Weights of a small transformer language model.
Size: MLP 512 SwiGLU, vocabulary 8192.
Architecture: RMSNorm before each block, untied embeddings.
Training: a variant of Muon for these matrices, 4386 steps.
MLP neurons of a small language model. Each row is named by its layer, matrix (gate and up: input weights) and neuron, and shows model dimensions 32-127. Each number is 128 + 24 x the weight over its row's rms, rounded and kept within 0 to 255. A neuron's up and down rows have the sign that makes its largest values positive.
After each neuron's rows, "fires on" lists the tokens most often at its 100 highest values on Wikipedia text that the model never trained on.

L3.gate95 [118  99 134 137 136 120 116 153 133 109 135 103 116 128 143 124 148 118 124  98 157 113 129 130  93 103 127 125 120  94 143 140 124 146 167 152 103  93 122 118 152  78  97 142 126 147 112 165 172 142 121 142 163 187 139  98  89 142 142 141 135 156 140  91 104 118 151 187 123  89 156 136 130 113 135 100 111 163 122 136  93 161 140 120 118 124  88 107 141 168 101 131 120 152 118 141]
L3.up95 [154 172 133 143 126 143 107 107 145 129  83  78 141 121 156 145  94 120 110 107 121 130 108 140 123 100 177 164 117 144 104 143 104 168 146 125  80 137 118  68 113 115 121 161 145 174 119 158 134 120 144 122 126 156 122 131  72 136 116 147 128 148 116 110  79 104 110 102 131 141 134 130 137 155 171 108 148 115 139 138 111 121 150 106 174 125  95 125 128 126  95  77 125 140 144  84]
fires on: ":", ")", "ini"

L2.gate418 [144 109 123 133 151 135 122 133 145 128  93 127 131 153 151 137 104 144 154 116 147 149 129 136 151 128 151 179 132 126 151 124 120 150 175 181 140 130 114 129 123 102 135 148 134  95 174 162 122  96 127 104 155 129 121 161 103 100 120 162 128 125 111 128 179 145 135 151 132 147 126 150 123 121 134 126 119  96 138 163 153 141  88 104  92 168 143 154  74 119 110 117 127 122 127 134]
L2.up418 [141 151 170 142 129 144 142  85 134 118 145 122 118 121  82 142  92 166 126  84 166 121 130  96 153 153 110 120 102 145  87 151 157 134 170 141 114 157 166 143 140 129 131 150 159 186 186 145 101 125 175 112 145  92 107 140 106 143 133 135 148 145 131  71 109 125  90 117 115 135 107 148 175 121 114 106 132 101 116 148 123 114 142 104 150 100 140 119 109 108  95 157 162 142 123 166]
fires on: ".", "'", "e", "i", "hes", "imb"

L2.gate488 [ 89 144 117 130 167 114 134 132  83 171  94  83 143 150 155 159  92 154 103 134 111 148 133 138 155 119 109 108 116 127 139 128 117 137 128 106 127 144 130 108 181 120 108 122 105 108 144 107 164 143 137 109 147 145 123 106 108 175 153 106 132 138 143 125 104 118  80  80 135 116 141 146 127 101 126 139 125 114 121 109 132 175 172 156 121 155 163 109 131 116 165 108 126 128  88 142]
L2.up488 [ 90 123 105 154 118 145 137 131  66 123 143 131 117 101 100 158 148 158 158 141 121  99 163  93 119 124 137 163 129 145 109 113 117 154 142 106 139 190 122  76 174 135 104 137 113 172 103 110 127 134 116 111 112 137 110  90 130 157 101 116 121 120 126 139 107 121 128 142 146 144 119 154 174 100 102 140 104 153 101 117 158 149 127 189 131 175 124 120 105  77 113 122 125 114 136 130]
fires on: ".", "\"", "”"

L2.gate402 [154 134 161 132 152 108  74 151 176 105 129 131 113 176 132 165 164 156 152  91 134  89 158  95 106 158 105 150 125 128 112 156 129 132  99 113 119 164 141 156 140 161 143 109  99 112 132 135 175 110 125 118 168 120 133  56 138 126 124 129 118 134 109 126 160  97 175 103 142 167 121 109 153 155 130 106 108 145 148 147  98 103 114 108 104 120 132 170 119  84 117 142 175  58 122 104]
L2.up402 [140 107 142 150 117 107 162  94 145 149 120 164  96 162 118 168 153 115 138 113 104 168 117 121 137 126 137 161 119 188 127 162 153 150 126  96 132  78 158 162 139 110 126  87 113 162 115  60 131 104 163 123 117 110 165 131 150 110 147 135 129 142 115 132 118 127 140 128 107 141 124 103  74 130 183 136 125 100 131 124 121 106 156 112 157 131 135 173 144 136 139 136 114 110 119 128]
fires on: "y", "ies", "on", "ty"

L3.gate442 [103 135 100 128 113 116 167 124 137 165 128 127 102 152 132 155 116 121 169 134 104 123 128 114 106 156 119 131 130 119  87 117  74 162 137 135 136 111  54 143  84 125  89 149 171 107 177  86 146 152 139 106 121  95 165 118 148 128 151  85 121 109  89 132 128 147 108  88 135  95 140 156  94 140 116 150 141 145 158 127 139 137 107 120 151 130 155 123 119 114 133 136 163 129 157  94]
L3.up442 [147 142 151 163 126 131 163 115 112 180 141 127 134 120 150  85 146 109 128 133 156 111 126 103  83 111 183 124 128 182  90 146 125 188 111 132 151 117 125 137 108 110 102 165 142 121 112  98 126 127  86 125 102 127 126 112 134 124 129 149 144 169 111 166 145 177 110 101 128 128 134 183 137 116 162 157 137 140 125 181 132 124 115 133 119 141 171 142 127 121  96 141 166 154 154 139]
fires on: ";", ",", " |", " of", ".", ":"

L2.gate275 [115 164  88 125 136  92 154 132  97 128 124 141  95 121 110 144 114 140 176 140 103 143 148 105 141 169 122 132 149 141 151 100 137  82 123  89 148 114 102 138 123 115 135 102  88 212 146 108 149 139 102 170  94 128 122 122 106 136 142 128 172 107 135 113 110 142 131 149 204 130  97 130 155 135 110 136 127 129 131 128 139 145 130 117 106 101 125 129  97 146 152 103 144 103  88 103]
L2.up275 [125 111 110 123 126 149 175 161 100 138 138 127 149 106 129 142 123 138 158 129 105 164 148  76 160 143 182 135 147 123 141 135 128  87 106 131  93 126 109  99 124 121  76 114  88 133 162 131 132 105 100 167 168  92 111 129 166 141 146  93 132 131 138 114 105 131 115 116 106 123  90 114 162 102  90 110 119 144 117 126 158 143 117 163 145 132 152 117  87 157 141 117  98 113 142  83]
fires on: "\"", " census", "$", "'", " cannot", " results"

L5.gate409 [147 115 110 109 103 113  95 161 161 144 164 139 154  78 110 110 117 142 146 120 113 103 128 130 108 113 119 135 134 125 169 115 118 121 157 101 143  82 113 178 107  99 123  94 118 156 137 119 144  94 139 100 141 115  95 115 163  84 132 130 143  99  63 157  86 156 125 134  97 141 138 124 112  97 132 101 142 135  73 118 154 140 115  92 128 136 102 146 164 111 118 147 117 152 129  98]
L5.up409 [161 180 107 152 145 158 136 119 101 139 105 140 134 111 112 102 169 129 110 171 129 191 153 132 137 111 132 140 162 105  86  62 115 124 163 124 144  96 100 121 153 123 131 105 122 147 146 145 132 101 100 147 157  91 131 145 116 150 130 121 182 159  83 163 135 133 121 165 114 159 172 136 156 122 123 114 133 174 125 128  77 127 138 129 150 139 150 136 171 117 102 146 141 148 141 104]
fires on: ",", " of", " Sl", " in", " and", "ern"

L2.gate286 [103 163 172 115 112 137 136 124 129 140 113  95 121 150 121 139 136 142 133 148 121 127 105 148  94 113 131 112 142 136 132 150 136 165 128 122 122 121 135 131 142 144 123 132 105 180 120 144 142 108 104 160 161 146 162  83 139 171 130 141 126 135 136 140 148 118 136 155 146 127 139 126 150 128 113 171 135 133 110 129  90  95 152 168 158 123 167  95 135 135 109  89 126 168  92 131]
L2.up286 [113 102 131 180 135 108  92 106 152 134 139 120  84 142 115 136 140 122 110 151 151 164 132 190 107 118 136 107 154 166 164 161 122 120 134 107 135 136 146 167 106 103 101 109 133 161 179 154  76 122 157  91  83 107 112 124 118 147 134 164 142 102 128  87 115  88 145 100 115 127 136 134 114 154 117  89 107 138 125 133 150 126 163 122 158 204  96 153 143 120 119 129 117 105 141 155]
fires on: "on", "N", "ing", ".", "ite", "S"

L2.gate482 [134 192 132 164 125 114 132 127 129 123 114 149  96 113 102  86 167 124 125  74 150 160  97 152 204 116 148 144 120 126 160 159 119 146 134 187 143 100 142 109  87 114 140 115 121  92 132 106 108 144 170  90 154 124 137 116 149  99 113 160 115 173 122 144 134 144 126 210 107 154  88 140 108 124 141  90 112 111 151  91 143 122 143 147  80 102 160 114 111 123 128 104 135 144 133 147]
L2.up482 [125 119 171 148 146 109 132 153 148 152 113 152 136 100 136 162 144 136  86 125 157  90 148 120 147 141 148 100  96 132 145 160 146 139 135 181 141 176 161 154 131 149 146 109  93 145 142 154  93 127 113  90 141 141 125 118 170 105 121 145 144 129  94 132 124 157 142  93  75 143  95 124 128 102 155 134 120 155  97 155  84 141 149 115 175 137  77 142 123  89 111 141 137 122 149  97]
fires on: ".", "=", "\n\n", "\n ", " -"

L2.gate50 [142 133 129 118 151 129 132 158 129 129 139 173 146 207  93  73 143 134 127 116 146 126 156 159 133 134 128 108 119 121 123 109 127 136 162 133 158 113 125 117 130 105 153 151 102 123 113 178 148 103 150 104 184 138 173 115 105 136 131 150 109 143 132  86 178 149 129 143 107 154  97 110 147 130 162 159 138  81  96 107  95 139 116 120 154 154 156 137 104 126 154  84 111 179 102 129]
L2.up50 [126 129 129 115 143 181 128 120 148 180  76 119  89 153 145 150 110 115 127 122 157 141 108 146 145  99 158 137 154 156 127 125 117 165 133 154  72  94 133 166 122 131  87 167  93 160 119 144 148 122 159 153 108 135 151 125 114  89 105 156 164 129 108 144 135 118  85 120 140 175 122 130 124 102 146  97 138 138 160 139 140 134 130 109 140 116  71 141 107  96 117 160 148 143  94 114]
fires on: ".", ":", "e"

L3.gate416 [120  56 161  70 152 138 120 102 159 128 156 130 150 143 151 141 153 104 157 139 120  68 125 105 173 123 167 137 120 141 120 123 144 101  92 107 129 138 118  85 113 166 111 147 127 111  95 138 110 131 107 165 141 163 107 121 148  85 131 108 146 132 121 128 121  84 110 103 137 115 138 103 120 137 100 145 146 151 129  80 107 132 102 136 143 115 159 160 119 130  80 129 103 195 154  75]
L3.up416 [111 124 106  99 108 153  90 127 125 111 115 129 141 137 125 127 141 147 172 128 130 101  90 113 129 164 105 131  80 123 119 123 123  95 136 114 120 101 115 143 135 135 112 166 110 156 116 151  85 110 114 152 133  83 110 119  95 149 138 149 163 118 135 141 109 124  92 117 112 135 136 122 119 129  49  95 145 141 112 138 121 108 108 107 134 135 151 120 129 115 141 146  94 160  86  88]
fires on: "d", "t", " led", "s", " more", "em"

L3.gate343 [124  92 174 134 120  84 149 147 139 119 125 141 161 145 138 149 183 118 126 137  83  78 123 102 122 137 132 149 102  94 178 131 133 161 127 134 113  80 133 163 150 135 149  95 160 117 128 125 140 112 117 145 133  75 124 112 159 158 119 128 150  95 163 182 153 193 107 131 144 138 152 144 131  98 119  89 156 146 160 114  96 106 116 104 110 133 140 104 147 137 164 137 145 133 138 134]
L3.up343 [200 130 108 114 161  84  96 105 118 131 138 126 116 122 146 148 115 109 110 128 115 137 129 109 145 137 131 148 119 161 141 100 115 149 125 138 126  93 158 111  90 136 115  96 123  72 125 138 152 134 153 104 151  98 127 142 125 113  72 144 150 105 123  92 141 108 109 115 110 157 102 130 110 125 160 124  97  99 114 104 120 131 129 119 143 108 139 135 123 108 131  91 138 112 132 156]
fires on: "ly", "ed", "ely", "ally", "y"

L5.gate134 [168 119 109 119 153 124 116 106 110 141 144 144 134 115 168 148 197 112 127 173 111 152 143  92  97  98 139  84 124 154 128 131  72 180 126 117 161 137 191 165 152 113 112 129 141  78 125 127 115 119 140 123 180 121  70 103 110  97 182 168 118 137 142 131 100 151 101 155 151 146 113 132  99 114 122 118 137 107 142 137 123 138 128 127 133 146 137 111 105 119 134  88 102 119 132 118]
L5.up134 [145 146 135  92 137 143 125 140 159 129 151 115 120  98 140 153 141 114  86 128 140 105 121 114  85 140 152 101 122 112 144 141  93 153 131 148 113  86 155 159 109 137 116 109 151 114 123 123 166 152 184 171 142 180 148 110 138 116 142 139 122 135 136 140 137 166 133 102 112 116 151 105 124 103 139 159 116 137 125 117 156 135 139 142 125 150 171 116 130 133 105 130 131 127 149 107]
fires on: "ly", " was", " it", "ed", " also"

L2.gate210 [127 107 157 146 121 100 131 143  93 123 152 114 150 158 139  80  91 129 113 128 136 165 143 131 118 172 122 116 111  88 154 174 147 126 139 129 138 113 141 111 141 122  99 104 160 132 101 144 117 149 132 142 185 124 146 122 148 112 151 103 109 127  85 101 152 152 140 109 122 107 115 137 104 159 128 125 151  88 112 157 154 130 151 121 142 118 131 121 102 100 111  96 148 132 126 109]
L2.up210 [120  93 126 101 151 158 128 118 145 148  93 154 122 119 133 139 137 118 118 156 152  76 115 123 118  58 115 110 119 135 172 158 175 169 110 100 122 103 124  99 134 103 131 151 129 115 148 127 127 124 130 153 160 109  98 143 154  96 139 125 138  74  98 135 120 139 121 104 131 122 173 150 104 134 174 119 166 106 124 127  97 148 126 163  98  85 132 113 158 118 136 105  96 114 137 119]
fires on: ".", " and"

L3.gate102 [125 121 125 103 128 138 119 151 158 167  61 130 144 138 105 161 124 152  99 113 120 109  80 132 157 139 139 108 165 143 135 122 129  93  69 151 127 130 141  46 104 145 127 105 180 111 125 109  96 150 119 107 147 134 144 159 139 110 136 147 101 126 108  97 133 125 105 147  56 113 107 162 115 138  93 173 126 157 194 133 154 146 105 168  89 125 106 141 135 131 109 111 118 151 151 112]
L3.up102 [166 115 132 101 125 122  97 122 155 114 117 138 156 111 140 123 163 172 149 139 149 165 127 153 141 184 113 174 145 204 114 115  91 141 183 137 119 112  76  94 184 127 110 161 134 158 137 107 141 136 114 149 137 116 129  99 143 147 155 138 134 128 121 108 114 151 131 145 133 109 116 107 112 115 120 101 162 138 120 113  98 159 158 124 165 134 163 145 131 125 102 139 139 181 115 103]
fires on: "ed", "ing", "s"